python train.py --n_head=3 --activation="swiglu" --positions="learned+rope" --bias="none" --init="normal" --init_std_down=0.0 --lr=0.000968 --beta1=0.9 --weight_decay=0.083 --grad_clip=1.0 --final_lr_fraction=0.0 --batch_tokens=65536 --steps=11817
MLP neurons of a small language model. Each row is named by its layer, matrix (gate and up: input weights) and neuron, and shows model dimensions 128-255. Each number is 500 + 50 x the weight over its row's rms, rounded and kept within 0 to 999. Numbers have three digits each. A neuron's up and down rows have the sign that makes its largest values positive.
A block is one neuron, or neurons of one layer that tend to fire together. After each block is what it responds to, as a language model described it from the Wikipedia text at the highest values.

L19.gate70:417481560489500401525458546513536468458467572435550505526568465413479456510565501443564513545574384404486586484512445500356562563521476506575463428517427443559521562433477576501497494500517533524560417547488519514494590501481579458581521475555489555510457499531469514512579427465494438512534607444465493490592565540530444519492449488484515501566543521469490519479520441525519501527477
L19.up70:471451461482460493533541607462526478567590565447467467389548460566498539421590443526465460496432486535437455451463525534474535521467490589474471541489434476498430467504468477453537509526484499499644451418459551438572541539370520488599564435482509457405390549496464593560472479492543597405534605496446509492480507584477484498411502511533536483498452480425555576476608527474511512467525
Description: Noun phrase endings. Final tokens that complete a noun phrase, mostly plural suffixes such as outlets, topics, consumers, families, plus place names like North America or Chile.

L19.gate785:548535528535462550515495494457500472550535407562441551589501493562536439465531413405531574526546467487518475536543586427466441445503464517591492537539500619463432560478557531497514551527531492489557507501437406461467473573464513485471647501460460472467464523479548480408540483514511505479552472523505494576422562528501552440471404500521553500516564526453596519482537491534479471469480
L19.up785:569573512497452450479429463546407449534610432582545610543470565547499474509504485534511547398505438505464498514519462425474447470546487445570552545479479564463444551445498463476567526498466457549483554474457453499424470525518485484474572518539403462555526531368628530373546477450538536468566425439461475580518501434447450519564500478555535504441545530575462486456491603482523442521548
Description: Initials and abbreviation pieces. Second piece of a short name or abbreviation in lists and tables, mostly the period after a capital initial (R. D. Call, W. K. McGill), also digits and letters (BMT, AEK, f/4).

L19.gate379:560467505572515394554449421463501517386523439558476543506441462475575525445549513436489485512428498443494427448519494434465459479463471468575393604507503439426472494444548516429474479484512508476503523507434547541512494521492435536455468507506522445460335514412635550503505514478549420491524513579610592510478446451519414426452537572453478508423572484468533489531473529463465531481529
L19.up379:569509562570493461632454404518469499488476474572499531470515527454490408437561520488453480469530458514428388550478510459537452497508464502508463592502457488503509539434511493517461545601466436574545511515436549472536459578445445577509527481509496380575509525410581469446508423530504474546506505468525498489575504408407443475423468504476447470462548569508482434494468494426415467477475
Description: First-name completion before surname. Final token of a person's first name, middle initial, or nickname, just before the surname, mostly in lists and tables: Robert-o, Eth-an, Dominick J-period.

L10.gate155:472546521562478521476468492488517399442459499483454402592449546392529491444463534546469500544635484434421495473438461500554461546606475450501523543565543461431493589467551434492432439522471544537531533422329541506494589515447450458625535446519522469548478426513509504439484486564563547554451539579550469535501506422483548560540477512463474472512538580551569435603516552412428507552414
L10.up155:491533558511516507519533515548440411539455462550534519578506521480552458551525556614417338442545508490523566584478557485568455511527537466557602529510489480423482535435463399436527418519410531470632614474518504619508463530461390475549404577553473482422560483502508446414530492453453573591381502573597535519663571423515492489524482525514443449492524544511499420522493559526571479522487
L10.gate156:530566415437413527573519407456481524519437431506446580535465509604463497530561419488432406480395481489514470513541497472475495556502592491484497554549489470521495466546510529399497584418459518537540533392507467597501525495517495548534597485514445500513415507472471541509475561576640435488451483495569460430551405504441493476457490419546428458551511593595520480517425502496479557428425
L10.up156:461593530519455503528462614550546446487463525456504517426463418569540535532552423415448452424527570494457495483540407559515494501474471542447497473519386484498447541553495533513483522436508562543530451515603563555590531601521418585449550468553490443444489561484413448475457420552532441414516498438520490416494479540517431505399514469503466582496496506451485467566477487583473475554487
L10.gate183:531497464488496441529480484535422498448548497465435665460552482496436422577476524543563475554470481513523409431438520577507497521514567530524507533518463432460553540521491338361568475454508515571548521429516421524500520476552359411443559468497522434436506492479454478403523564521506536488500498540530509561521479512432510524515548486522554495480541528546489493577496518561483544490494
L10.up183:414473563472497534594426496485484434509536432418477488376539506456507444453490547604452497443449475487480383528581469468527479516514477503428527623388441465536549565493536409472500402436452438528472503549568514507498527461506448538521494475451458550499459451525475455473487483584612498572454554497505520557531508446536433516460495519581463403534445463629480405626482502517517417480519
L10.gate217:549505558458426454587551496486497451497573557502548488557484539488561501498482445502501494487542505428498429429578517523465425454547428478491465566560518493421478418534464504574470415520509432479469551563472512475497504360558468432540482476470545442544515491482583411433571538516576537496611602520473469519520512339429494399415517502485515435512509551554463470434517514527431508461478
L10.up217:464684527532503528473423500421499399531561450464414544607543559544481437506461443535515370434496478543491573437464524422485476453491514402531556512501456485523386425548511462504529512451597501517488547495522515468532507358513506468526566509516524484483542468480581565438457621451512477601504477553483412484438456523532485454469567403492517577504499474469420472566683490478496539536522
L10.gate612:439593566457452448507451515551507449395496518462527509565505559435531491556429536537486343469454450489511530504453500511404411552486609523496535411519538546460459534538496418497520463521550515477554527455598513484450487442542462548467564435602492467524474375524463502534456575523503445457479569602534516545509479516427453480369562487507550455525486558577453489501541404483440524410494
L10.up612:512565532566497543458499434473557527359498448446423572536412561401467541503378411556558500426499512536490533455503533604451433588590595517491556471502520430503458440543443473469511471547554407501550578406466525527493514572474440460445558477599460556523506438522522512567460495477501480380487515524507554589528524468557528555502500593493433520562517544506451484472504444440472559447508
L10.gate721:534553538449485494560450552488429432438426487471430475591435476415606485519513571595529484463545470559448449528415533451544514551451473508490488543531513478497538488479599369400550492494454506496571517563511590523536511542446457474487523454528533428534404476472566424368430506475539478434539469515530515505534449488469487428449503456533363496551514504507508401509556528502381502433450
L10.up721:521402574543490465429476569522439494559491432474464474465491494516522494368503520528540431490550519457471598558437428496434441565501608513418490519488469467581473491493585479552492518528557616482472496459441411450526402492374526536492422460493385420504487457480537513485573463614553450437574469469485505507611467517577511491456530508470417483487510403563485465503379545423437503497500
L10.gate776:455484469446501536554469458527553438532403488453496546492550469509546539344489429581374483464474550504533484400468443538467460561464534552470622533521487515544506482479530521403515535538559563479528494517449462467533393529498453494506533404500401500520467488546451429487481530427352441575492429473514520536421482448417549515504437560520513471537474478569478528614506508435412546537444
L10.up776:616505502428440575462581367584556462452399446486405516438491457496434574536498508551589432510428593496504462441520490488412477487596513530492502508419472486515407549510550520596511515562474418603534520561505394539590490521522413505494477500366564551418470507530510425517630565538459491485499444387516605542461443559529506568534466559483540601493512484560445455498475555562472501485556
L10.gate961:640423629565513517505499514538418495443417469562486468712489490461499565502380498572523500485522485565461475475488477435498513500503504420536491569543463438495453638515455495454505439536513421521557588546575519530513489560607533545456503534572490426533528481456450512469489520575498429396452453522532491472499460461573534524456520502450474492519546545586496525518491557524476499464505
L10.up961:519555571401504542513473440623520395434498435484484482523507488485498513513452549490431511496528480505502440500466452479488457495484553459536470485503471532408452543501435355487454401547470478554579476483515464516494486491490530547485418548475477464450443456458509522445571563532462471505487552484562500529535507472499455445444528511467578493565542425529459484619558466466439499406462
Description: Scorer-list colon. Colon after a team name in football match reports, before its goal scorers (e.g. "RKC: van Rijswij"); more weakly, table pipes, commas and name word-pieces in lists.

L9.gate19:520503442393482419464415541545487569476480410606484506512554480485469520560522570483487478446496521481583522495510506515396424568456547578511558523445461543445486500470504488535415580484378549518480581525377584549461467490456514476442497445601437412505511445501520459487522368504419447555506511511567517543466543507515487394542436577593477517518520480489514449552544536493514566457407
L9.up19:480441406485453474441531498412485482537528513451507511466436559471436537484489521559518547558473486409533490532528491421460459399566455538501484457530502424468543428496498502619433545508455539572565522470513558502489480564511523403491493527545537491509543428513533412516412432443468441552577565572537488465459508508457498462551447459472502429342487486401442510503576545435552440512533
L9.gate88:517518537490563396509472444524530480588502465489477438577396504488531459529636384575574490474465410447615483483488473498429506471384446483525462417543460479463510530500483595488535547540430418522552569566523443444534500401412487574480520594496490491587487528558509515416453428580518444471426368504518481535488445545514499444453475495497503513405538531536474430470487471494451544580407
L9.up88:494539487549520467445545529446527608468552518446446476461549524529525528564487427455471539435479507479495460503501578486462448384533497519403406521482409546492459392530465465544541589500494444523448450488542467489456593381453497452518576561559461469444484478429408446481454544541487459389503432514564484487501471510527541589511524514490476506484561590466408550529522478481499430563474
L9.gate105:486480568621458549506435525560506441548523488546424563510501470528433566521513520421407481518499462465512517517498608418461498470494499491503425560406542462484490455373488460542453464602552549477492570482552492486555548542558461557564488543452528573441377535416436539480644522545501501508497501527429543492462568425495548442464539546482491518436501431514475447423519563501533488564472
L9.up105:472502506490426513450450467496481546540518504455461615402422542493471517535472528480413478483458519457469494478447558496581531488456472492472550564458562454518516383414497524568459450507539601574478500436576502429504516504552489506523482583440491500434475504423441485449547541532440478465520450544457536429411537401471516578492542506454477454486513484559514472480499567485523435569450
L9.gate410:430573472511491383516536540516498524470461579546566548496509518477462547514513440471464514563452450489510577521531557496397466477453553522509411462560498531401435617534590512596588536560532528604459578531446544536488562413416439492422521541503547487553502500461427508516540445478504536443564527533498456497531520507585480554391520485511505425375562488497535426458492497546475529521424
L9.up410:515479519479486447540566493536467530500595534492530566409467464520484578493484410490431527521465517529502535540509557504481523599553527428473535525544529475457531565520544463524530423582528578503499582571442537562474496489470632418506573427470563535527519528597399536587466518537444437489552517553430459557576470445564518438502467478443523434483437488543505449588461491607504476462520
L9.gate878:532562524438533471486547423503559503528409528441582494454431479511504575634532566444506482548538474561491442467517505487459490392451413552595472546512399502361469495533563450433491587563432530540559559575546597585634510413531495447397550618486573511507475423428492503425524527481606423552470523541605510543535507449500569459376603522452454508445526519430505452462514499588486491418516
L9.up878:464458504478601500611466600527499517581432502548535554489539494591530535515359438534522506464585493495553410485458580430380513551443528562486533521504548483431459540508492522509565482486554484494517522600445410447480482458514544525472549566471476552562520468450441541508471533535536494567448517565458473489544542535498533457474514516454479466458470470554558492515487475490550507496539
L9.gate892:469428542472430466463576472528492550489521442486501473502461422500441489577493455510508549468392436498510503519558513455427409418492418482528523501496465413471492477534432503568558555494534459549476577581519429557484545521475433454424621547442446513529497439464505409497465453519436531515457555542473524441573515486503486524474480438574493520559509495439469458493532464491473411443383
L9.up892:443449525554513424370541583499453515533546472533468523451543424503453521548526470509511514505434419552492578427514488529471410512543498585533527462474541443432465537414473571500557570499560419402549473501580415449488480480472562411473491581421460513614510478494496459517560380574432406399540484508542546357517455606538449527575498482549518506476489493493486493550492442505538488471481
L9.gate965:417489508439477457498397529505460515498599463451418469523595426572511533518476446540528487512456452478441505491463552438429509543511485591483405485489459532505436446505451443595500506468518495603576545478516454453473537483537427447544426505570483563498381512490518487469504516527439506465618467510524523431510489442517526467517596571472470480406471526417492435532543505489478424502484
L9.up965:512454555444457489483536512527518601516420573458571528461431486512473496579452499529453512554462459390471566605541546468473425495473393504613516502467543431430491424411481514612375499519496536508531526560449521492402463516501474514469562548466548529478535525456492485458557430534496468509529529588482585484577515398460593516497548501572448431516541494553529524413401459499565506455469
L9.gate974:481498459520519420560546534521498530489533522418437490631464516550518458499561527487527473446496449385571469511480573488451550510461493515564465506523528542586433523577502457456507510523530494570506468462562473518413573463501403383517589547536542454568431571428481534483512515529412520468429396546531454412460547506502535582436610411556439599432480523513461510522524510462487525508451
L9.up974:471514545468480524514534484564563467557552530488474539497508489572423442518454437461462531489490568453503509370477558482551512471490485519533573533544486491458500522461487466480488507605500502443516533541571521443417660478497473495422534545423532558498541451433446463470399531468489555501515458495477522501612506483472521434480543507577593440541508505561467484483460454549528500562404
Description: Section-heading closing markers. Closing == or === after wiki section titles such as Plot, Reception, Members, plus role-noun endings like leader, manager, Protector.

L10.gate175:509533493379457351494479480492533539578534572488556599494503578620469554531470417514507503575522524391462526375558549615507578547571536547487434538484453541448542554502521439540464480578514434562508419499547490507502505515582487488480491483470536497513469436454468594385475495537419506534393538479535530460503540509474532433484504487474533526519473552483441550571509433501442462546514
L10.up175:504434597504487429415455497552354518443518516544451462449457473522490518504468494457487520447497480499571496590467418505395404510473414537495501497465501444476466525476432426479528558538467489520491569554499477482515400397499439526494506615544510478561409518471473558422414547501446463518502446515545499464514462445390480469510457454544442478527510502432516491555513492494505415458560
L10.gate336:566500647436484435481492520513484443439461592500545560481581486523514414430529511407460511534483479464447538551586530469477491476404500479563482576512456555483447583472482504505409436512574445525582465540505489519562591616549533444533517428475550539546554496464511563495524488563381484536483474420461485523623632464492499515503508513512455473501475526565509383477541484595486479499573
L10.up336:520578542461463500541543511461500371496587488593527563506546503478572550475457527554477429459528506457458457596544509515638398560375443457574513544508558410467473645455485408438530468467507411451524552425504418564469555524446511484556523610554513497548480505523451612455536479568478448562399432430502557533623535473558492476440464474511440442432485508526469516426476547467527445496523
L10.gate440:577547552519488371585544593541528446527381440491400578455428468519488533459548488468499440531429485470525451556469510520452466475485569579495514583482535536541536542481533567524567438444505500512594461448429533530532531421437523440556500381526420548419569454382658474498489500490481438517454448513589573508396535551560468504475518391516439506480485416423502535505401430463513389527547
L10.up440:408492582517535508554463522635523533432491511536467558452487482526442525478584508437506521513469492550497531585471573546493524501465577501526420431458493451465478484437485472399494472575562445528492514478483456363487498427478477450484538507543482482521507509489481505530461507458560481471484493392431520518536590523463454455394501470463521504456537490532499521266436428472501461440440
L10.gate479:439459495448478471562426469583450517509490546521483496494503490519457519444483592576566551476497492446602511474381592524482511486467466489617512531463407559485526496541457440483626496482548506493548494424555465478516589492512522545476539521523419496446504460460490537489563508439527574523482504585525524462506445458399563486382488500553460466488418478562511530469444555455476464522534
L10.up479:618443464489477508450508517465463508475652477511552507470469583460475465546508504468467504507447425521548497479479509470445549522562563461460577498574484532520517522461538493588374464452492527474450495516450538496485480508497470482492495524452489486554452567566528424501568487513502579410448483563522534407487489496570530520475527492476520421524561545438442500549544466549513446492539
L10.gate675:543504457539517587525533457460468482554550471639508507512521535497419487455579461521497473483572444444519459420492466509458518471568483591532483482482432546402448507548436535544504512553511605500407517513503437464492508472567448541578537485448562519441406485423588519474415538513473501585596526471491480449487574629537470476452545451453458545489431501425518463505466443511556497553510
L10.up675:449494487586455471449490402484521486488502496503462577452528535526467560453531452508463482544537506430540538564474530510522497520513554522422516464563504448562495443431488497497572543438489535469496547429480504551533526433370547516593471544506485531544485532525487562519450464553461424488544343515502473501499446490571438437411517504446482487455459512509401495646493600368558551431457
L10.gate727:580385493415409415434504480496405558489520526544481512426497551515570452464498449373515577586511456494484457553522474480516496497464420543531462511472517496474519411498502513548477518562567590527553500572496533509438540454465543489509433504456578564466503506522493428549403481495564542441494531493463507547545516521490580486430446500465571513464473499486507508440394479558536342502542
L10.up727:546450447542464512532526425509487525479475519477525556490516482586600497536538553493494483553532524441489589542555530508544461375463576463465495516510581475501489428469550550507496473485461582506442440563505551508421530503584515467526508472495465588496582433486556492511408382556455525451518516562413570476479480537481456584377420498540436463411451575490472460522404431524560507527505
L10.gate896:518511481445510436471569485477482451472461446562478560454475560567439490515563461509559575568536423441534539599541457542471490486378529504394542497501520501495575444519536477544531489456499628516493537486424467461490524340537495470370480530492543562545519512477487506552436528556518491454504535582497550467467605504553593453508496477497437429530531516428492458476414450487471527430443
L10.up896:420537456417494534475624480496491472444481489375462545468525507466490392505499480490520578536525454494557531451503478562466479446435558499537512509423459416512469503550437579508518496472545550453497504479461517443528513550503450476452423476481542590498461535475395497548539551453400547481456476545530569480482514432555449597472416421568530497534435489524469459517459499497498439520522
L10.gate972:461452531462461433446459441541475511429480546588577522569502522521493530550428416439569553464532433540448460485631506483502520576437471461489507553516545500422495579523499491551529504562509597538554532512503484509423496399522378552469524537568485489499458451572445469528499511516553572438467554486624496439537517545558475467504610469481496521566539500485528501466519488430466480386529
L10.up972:385450451558535484436490509518610544593499446450489533424469432441542488567494441465497498458462476466465509625549462517466401504514491542478438479480495423435495466463472447511505481508595455500501551528544554500477444519484525351539430543551519526486535553475531443476434487561433456550535480432545453574556517532504502460515402471559437558584501447537490456526583367573528503466500
Description: Agent-noun plural suffixes. Word-final suffixes completing nouns for groups of people, mostly plurals like support-ers, research-ers, emper-ors, musician-s, contract-ors, plus some other word endings.

L9.gate117:539528585471457442527454490495495434494514447417489421508527562510562545565595539461427391522511412526364482525427504470529540472470515453532410504466437536480530478471570550514522415493502517477589439475488527458571570437565422605474517469456551457497494465524493495439500462534507389424527431541494554469619468443479440466484495547485516468446554398564576463450489503474529445432580
L9.up117:501433468438500459524483471449423427592492456516527491493560588453563541534538503529468514533515479530455471534383376498556466439432517471543493515597459502496472446462466465556504557480554453518558486470480512497563438459435580516490533475526474481426507410520487508556536476623481490444410518564552482611518467516457679455479511531521502519500500506465536510529402465375591456453484
L9.gate130:585556480542460473594472469550499550483555467555489507589553477410453567543506500461488487594517547566519451458475488452472499440479532497555543532554507541420435537505488512514580558498590483500505501487496532603504500456521511562443507426512483551441483505520476527477556447515480535465472554365630502502532485454502566472479481591484479563509532568503493354522456432540409390511460
L9.up130:541562464608563609490530495513453541580516465487441663473489543486422511494442600441436531559526516459457546530526503480575484483493501486498395577528466421537435535449530545475457431530516465502506432484550494582517530463495484447436548467514450596483495515589521572501550461517484468428487510439456577429567537435442522424534499493602531541497491452529473432555498441533494465471501
L9.gate156:508498550560405513604509432600502506481525549437473465497506506467476477492477571501423450512490525592512534506482448519437469539453556508531531542467510518478502519537587421493520515549454457502503581452455539542527467461447511552492415527545333473471509543484525468445621481556506403464504468468550430534583483432516502421484531633474552566437486407490543436546545429554434520378489
L9.up156:508530541445460444549482556495471514496527447483502471490523504554451533496536577580426392505489518468496498540453488499485431632490608513445459492471437490534518524510558498497521460596528435583498422462475446460573390438521503552517551437534488569491539477516563508435508448512428454523495467528626500451561492425472557433544591580474481563440519504502432446506456465490498479474467
L9.gate190:424425474514521459540482599411438432437482535543482430502499499442489524560583521456507436495423503627456507506515459590441460425412526468511583477494515576575509495523489619425583578484558534520524607492517514382520500387411576563501610532414465500489491448442512450554482496501544500487431467454534508591524515644547506560515556476534531478473515482583562466470527575525488508394470
L9.up190:474543487457500478473471553551520520481494510461472572526496517430497572482446517469492597532509518486401465519426533530518582557472524457454442606569530385487543526467487514551521428485504414452466388524367464500579417567536446543479505524518524548523453572504441472492475523501476552449545598447452581550579536520525500582448504561546587471554546502510495532483481469598355552539540
L9.gate212:516476498459460554516488427586436534498519494491419465542475503549447514535454496447393432490428498531500554561410514488535484582603517459475496561499502417411462564507475412494442377589459519503473566478473526500483465503520527490340482531570410569561477497556369452409497466576538486470489465560640486495544514524520535457443491552526500449509572531598465429455473471523505521382511
L9.up212:457582574532525508548458519516534450357525534461439520568534540487485550425504495525444498359549501575491483432430485525541638546473606492495495491513455575533448530576588543387609480525529439481568583488529452512461529487514552612523484400438484564385419576480483580549405540525520443454517551469400526523543496516521507537466523488548553500481534422478446491462525532515383535504475
L9.gate213:543528503624493508496535419490552459443482526433443466590475456513424514487513565566483499588507438498466455487624547492541533429551530473496510546479514517474439439531479424488429431526601510572594518575403420527599525544476450520487453590509507494512470514470501597500472598526533457527504473641440471497463437440489520526471462611558499522461542510490466495495513495488467535483397
L9.up213:536515492411519478527464446553505536515531553585427607546551489504446481518439465504474493543497511511480488507439477475539507580378476452512457629502510443504589374443499401548575498580530488524549565557516502383509541504489506451532456529508494550547540507591444498462470523494413484430384515487470517509550515439469578445499609499412578499506499545461626472502487567514521389494531
L9.gate827:433488526536413498477555425543485483451434444391522539575469476430505599560490489455443462498460504521506480497505492489394474457446554571516486505560450429478590480521588390508543584503467540564521484534496498475512422480527485496450456481531486537518503487603470496534610453493491513450578477609529547529527424438495494544431488458526524440530564536528569530550516478519519492564515
L9.up827:456500546463422455482509430551477484506530551486395502490449538613471626583532547467519453491470540488413576516523525529511511493495479491564536475438516464466479522456465502503526439477448539566466517432462521529403586511470555521458514472576518471456560508503476447511521573430383463498375548519592544544437426550503440481558548494523376541541490433514460500568457514448438538485577
L9.gate913:501482477478455421525411446519530517448440404565411465440494371529472569475510495496474465489521603495462448532370488430517529465422513579522486608571468478486444554532531463443526513522503541500509464468505544529500593533456549434465548491483400454478448506500536514420525431481485529487518516439607513567582535472540482524499472601488526492482454463511431479465586490568452546496493
L9.up913:503449438543545499515418544522519446486456537520449442452542393458452533462539521529433484504545513515519484454402513461519535572502565617547421528501469432582512635439463504573555462443560482469460487416480500547446516530452565485478462460513453513500482467562447521543544452439495580491518489542500536477557456550493520496485527564501530412606407524396550548548553556478572569501582
Description: Digits in table cells. Final digit pieces of numbers in sports statistics tables just before a cell separator, such as W 116–99, .610, 377; also colons after team names in goal lists and scattered mid-word pieces.

L9.gate45:457556528509546496545557476443534450505460539609436495444568582519431508499530428548524503559506449520427438464424552485488505496507500489470483535480492577408480455524497513469601414457443596479584492486478439532588563492429512478492521583491487536434458493461555466486456477555492502491548488500514486461477457521485508500493534508394518466483438529566366418503468541534429475509406
L9.up45:461564486502517550415436412385497499519525453436489463570522566554516449454464538539492522395558385554493522498525437497466535432545582486535554471539441420578529516548536478497465529461439489577590472496438562534460438602513484497563516422585521509464509471589535411522467509512488577498347427495514481515503529435522466474481414512491437516518483462534522516541517415415466494525524
L9.gate198:535504593543501386513508520495469519455532463498418644533497545476525467518505602526532548483569475485447552576461561455493444540420449437492501528467492519487554455452460520505552501582528510426419592499536455453570592583533417491506489411511589470421457570353512524555457440459570540436507525447491471485552581475432407565462512516466477456548509461546516424385488510565531524488570
L9.up198:574556495448537516543362573527510489523497398473561403517533512530565509468453505613443614512468344594458496447514456460554468546479541510459513499508491585635517520417602434481458492535390502468487420514567540530419478570521493521483516477474477370582409529444533601402540467573470576440511467495515529517516576437492503482501453545546470535473510554563510526488510497456530466444483
L9.gate209:553495597505426440487522489462389502436456561556492464513399521594510454551466455480475496463522504513437596484507555435494425465528505525470496623538552521545502503458491545490510550529478534484506494476483458568487529495550438494460573470543537464464454518489617514472516439432502513450625542488530429560529530485392524458518523455470383582557520489536532434517452559523408543472507
L9.up209:473521601513490475457469538533448535590555479532482463556455571556516479464442469565479582381498506451474549516559472400489547501417609488475509552524461501456436574479509504572495502472481485507475523587456602509412461556536343502452453460483528532433500492506534434528532446547550507490530425462488400638531593511464425489505615572546547514507482474510602520462504453395525513532492
L9.gate392:439605546485520469604457513497471452490460537519419487616427502498514516472454524562548548472552427470501548452446492444578513527493451514483463465457530453525517627511495507468483520421540538521468511514498507478508645576562493511509504485502535496567489519492440520500396547549507487558472632524538451582576508509445445509481436536461524440400566424626518493538576539491463470462501
L9.up392:530589508477516546484486475533462531512525468607503546454460481550498562375482443490503429508596411562417475461464536469491454475498486480456454629498486507541568534510562482476499543486419530429483539483465581549444548523431426454503443543513506563495472529559389482543495412562588535588565577465478480525549475396553558468439509478543450589505416558562434402466541507490534539457468
L9.gate558:591469513549425505529357521468462551526492518517486552560530507564488536535479473510385546517435392545410547534415580374538415495598598560590479507497509472462489534429475537498433446625484557516495576527439570526545496569470424502531486463394502473557376448453476456554440541549433444418555532476468488491458558568441454454492437492466590563552611434459474461466525555443470486496460
L9.up558:587544633501485475619279452425495486501455483529400504522505507467548542464447542565542430447498404586414504518416532462550489510587496494594526520523469522633527615476521488513547527488488499552490568581598492561481550555487467507592503462478495464533470533447505451465543508488580548488491500442470467483425513507493488519513420471531530600476498445470410459453567499432527492484427
L9.gate761:531579556577487494572434492511457462509509415510524493539426495513524530474447528529490518522519464565376510525461497398565485495488532449556397512553528596522527472471601500499532523501397521517469569613457577604485527614541509523484501486522540411523409537446568445424426538443518581477548446485497515500554541498487481325489461521570478502456534453453525526508507546546455464496509
L9.up761:505557570539444505485487498475553519553538508530473609535505522485546452524462503587458594440446459557486471567444608492504552334435494536440515369475435471451501573520481536471524488469404521521545563523494471511573481488547510551517531535437460524513569531541540548525451517547515457562487525530517394553487522485507618514492540470426498509431437532557452442480432454549481417491474
L9.gate810:473542513594520504592374480447490477451500478507534525473473436501493464494397437485482593451510505539464524467447513427494491529510571565489469571533529570500507520470643431458518520442350553578490514620534537566477575586551434542494506517519506413543453487472485482498520525492573511458458470503584492551512569475476482386541478518513498523434501442527473500541564532556492545472515
L9.up810:552567530435514450475460481544482489517512534604533600451464524554520450542476438513504569505568488492497525486558616455469452444404470441543489558601483551548427532546442563492497540481479561463602508504600530532557580468472489466412468542587582540473515567443459567586454510561528527613549527599467484566481519495456533557473551473462526520569442504426495502418487523636514456458522
L9.gate1018:475494581478467499573513457468501546513545511469426619529485493390504376535462547525535563536531406496409516493448474465434479476470418479491480487437491576528541503521373540490521480517448485508588565470505467570657507629509422533617485527475488482473414514504506414459479537493524503506531542557559481505625549437476545556472473442501540479475499505479584386475481488491429452522510
L9.up1018:522502471647418507657410545476425525456501396482516509485529455501441540502432464519520512517379492535496518505511502469449544497442549483540463467509478543504597479506583387434509490558394509487444511510469506551491547541494546535480488489486537509521494537573534587552419543511582545517485551429454452602522424544558436460515385585622542570391458488509500564443513480455483513538469
Description: Initial-following periods. Periods right after a single capital letter in initials and abbreviations inside names, as in James F. Amos, U.S., St. Louis; sometimes mid-name word pieces.

L10.gate151:540458438517456500497536509585438534538450438522531529507455514537549493568483478444544434464501450403465541556546513608454515563509446504527436508456571478487482514488434550491482520406454481563537587590476489549480444585506471499499454498441525490587480475465501650435450533569534570500549478407482501492500615501481563408497441533536483470550608511521550489502439541574575437475444
L10.up151:616635466562548531510415573487444603485467573515552661509500497506454527369410494442465481456523492551498571607496416479396411501522465507444484517498399557448582487559525454497506462544498478450578534533518513510517504497528481500498473432500497450491494461470422470362536480488538529530522404515456458468448540531422554397467504436506523506412494420488525562469515557444485543444441
L10.gate245:528511518549464459551543562518549507543505469495502521506535443372508483481579509469578468554417464551542562506511503527363495536387636526504510529514456466489506597450546496489623547564470534536500532385515373498563568512525454510446532511513455414561521563427485442514550493499467433449506421531551447529477546495544476490566543530447510490479535513496585501456549474560480408525477
L10.up245:504555494549528502520502578500499396484569497507497611471479379493518484586532438486513464423407518521438474565553488528546521548454519583427471516482448476433514461483537514470652469437548517471505581467477479597534547559538532462542488503442439460482543546495540606612516514485402536480488500474593458540535487486575429587468460433511536547485484558495454450379545453579560502541493
L10.gate315:456560460569491454505452462593546429518551452565524526527566552549563477465538472577598576517452437535458466536421592527512461525387549468527498599492555466470430567457492529462567430479479582522465493512524442483461472568411472523522535518421532452545545523499530446433477568538549331501521493572488429488540519494424561406449442491361506477473500489528407516461533570516481552511483
L10.up315:540529468504492606488437522448508446575491516488534415633438501411556467493425578518528537501456529548523587565522505621465546527536434446565511544520483494574538451398447463456494423528419551481501442616553522523606568593477558488527462500438499450467489431545413620511432438567458578612507549481594505448446432537415456474460418530565419476500474481551493488549424556465501501491543
L10.gate337:457467480562462539480507444494453522437501479510506491475415419464524436596526585487543527514490529494599510601519518525459453530461433512467489507503541433377568488469502458553534495451559597468458503505590511597540515501544488497519456557496509509610461408466391484506566488546605573479457588557473519563429558458523546560540474500499513488524539528577511402504480487497549521504459
L10.up337:443448513580530479536550476512477574470431472643548454441541458530526447568528509562453583430521545526590533532473493538576427549399439528503547432557430490451513449449385514486474508406558532457444620479570503548510471639605518515481467453431473478543518466430438499539497473494610497524510518609508446495484517427458505600469526483489418477452471388560520471529514415487616487445468
L10.gate601:591540570438481500540525502512454480479459375575508565523495493505566455535501487475490460429480470597539495410527555496508506552518449518535518576597540519497519599491511434561538549441424513480524632501512523538418439626478443586488508525543534450596534457528475556417510428549518552485496388482566498582544525411546484461614504490562432577541624547544551427544479526543454541369442
L10.up601:512490553467453491337508551552470394527556479474450546443503526535484523462564492541493501482469464568473623525397571557574482442567533488403553488477482442463440479544532381408557404543503562459434556523484497537429452495583438507403442544334526537528495521477554482490404492450565585571501583557488454523534465447520559583415505543511528491411496509591551509447442572557540443533553
L10.gate602:495535472524454526563525549582470512406423509632455479584437470533568500582488464529496521505519461538453532532458548469584489597494471533605468491546628560446381502414467463532598547491431483499524558480475549584541512489557502507478504528490534466475461483473568469514468483433489540499479508506493495534448526483544497483405418458461387503517560414467472471448500515524505458528509
L10.up602:527463456463444486501493568593557530443530525504436443458403400490517515466498605511507588496488599544452505557546553553464498493478416586499508564460538495425500501422423562513555477529543506492488482360523462525509556478538560458531503442513554495457467498527420547573512432524522597495546539572568446448560570418520488518495448484503462399515483476526483490481438499542477495495476
L10.gate757:485458470511432429450459459583486514483507546423512410498492487526548474618462579566534541492485514476435540498534536527450475479414481505539429572462398498447594509437466502494477534554455486529513491538455462535466498515541521524411569480395527460506459508415589425392454557460547440425591474507522540522530584489420497455465486597419499458496549475513519519466504445539596494410487
L10.up757:570511596456442577549537454488524456482569537524542494523428504440475457597511586472493459467568471496536416487554465455510535454553529504482585524410540538449505366499378489462536477488549429559469483548509417459466456511476445431445466496521502527395545450370487545562590481501458483433508472523573523454470432489455427510498482595463444537611528475507500425472548501534502535517562
L10.gate1018:501607544552464510608391586483506394507477430546398473529462475575511519431448542483472557528553432531475452514391520431532449482580471494525477587419517514589500547381580429433556423537423514514497592549495472557440614563515460526445518499450574484485441449472556447489489557483556517455476497459449500485403557501524481389470471473580441504545525471514565485529486609526462553523497
L10.up1018:528479536524432493528409431506532527601501439576518510504529446556494462427500530548420536495489470559471590513408466423479438482612522601477543524514489490545499587412487489504440380505523546451539510381475488502465533497401435521573477402454530520453526510515474504479469564552531458619512543498381530411443537542473533571484494508497444436555484447534596441479503586504449419521476
Description: Non-sentence-ending periods. Periods that do not end a sentence, mostly after single-letter initials (B. kuatunensis, Henry W. Halleck, U.S.) and as decimal points (117.9, 78.10%).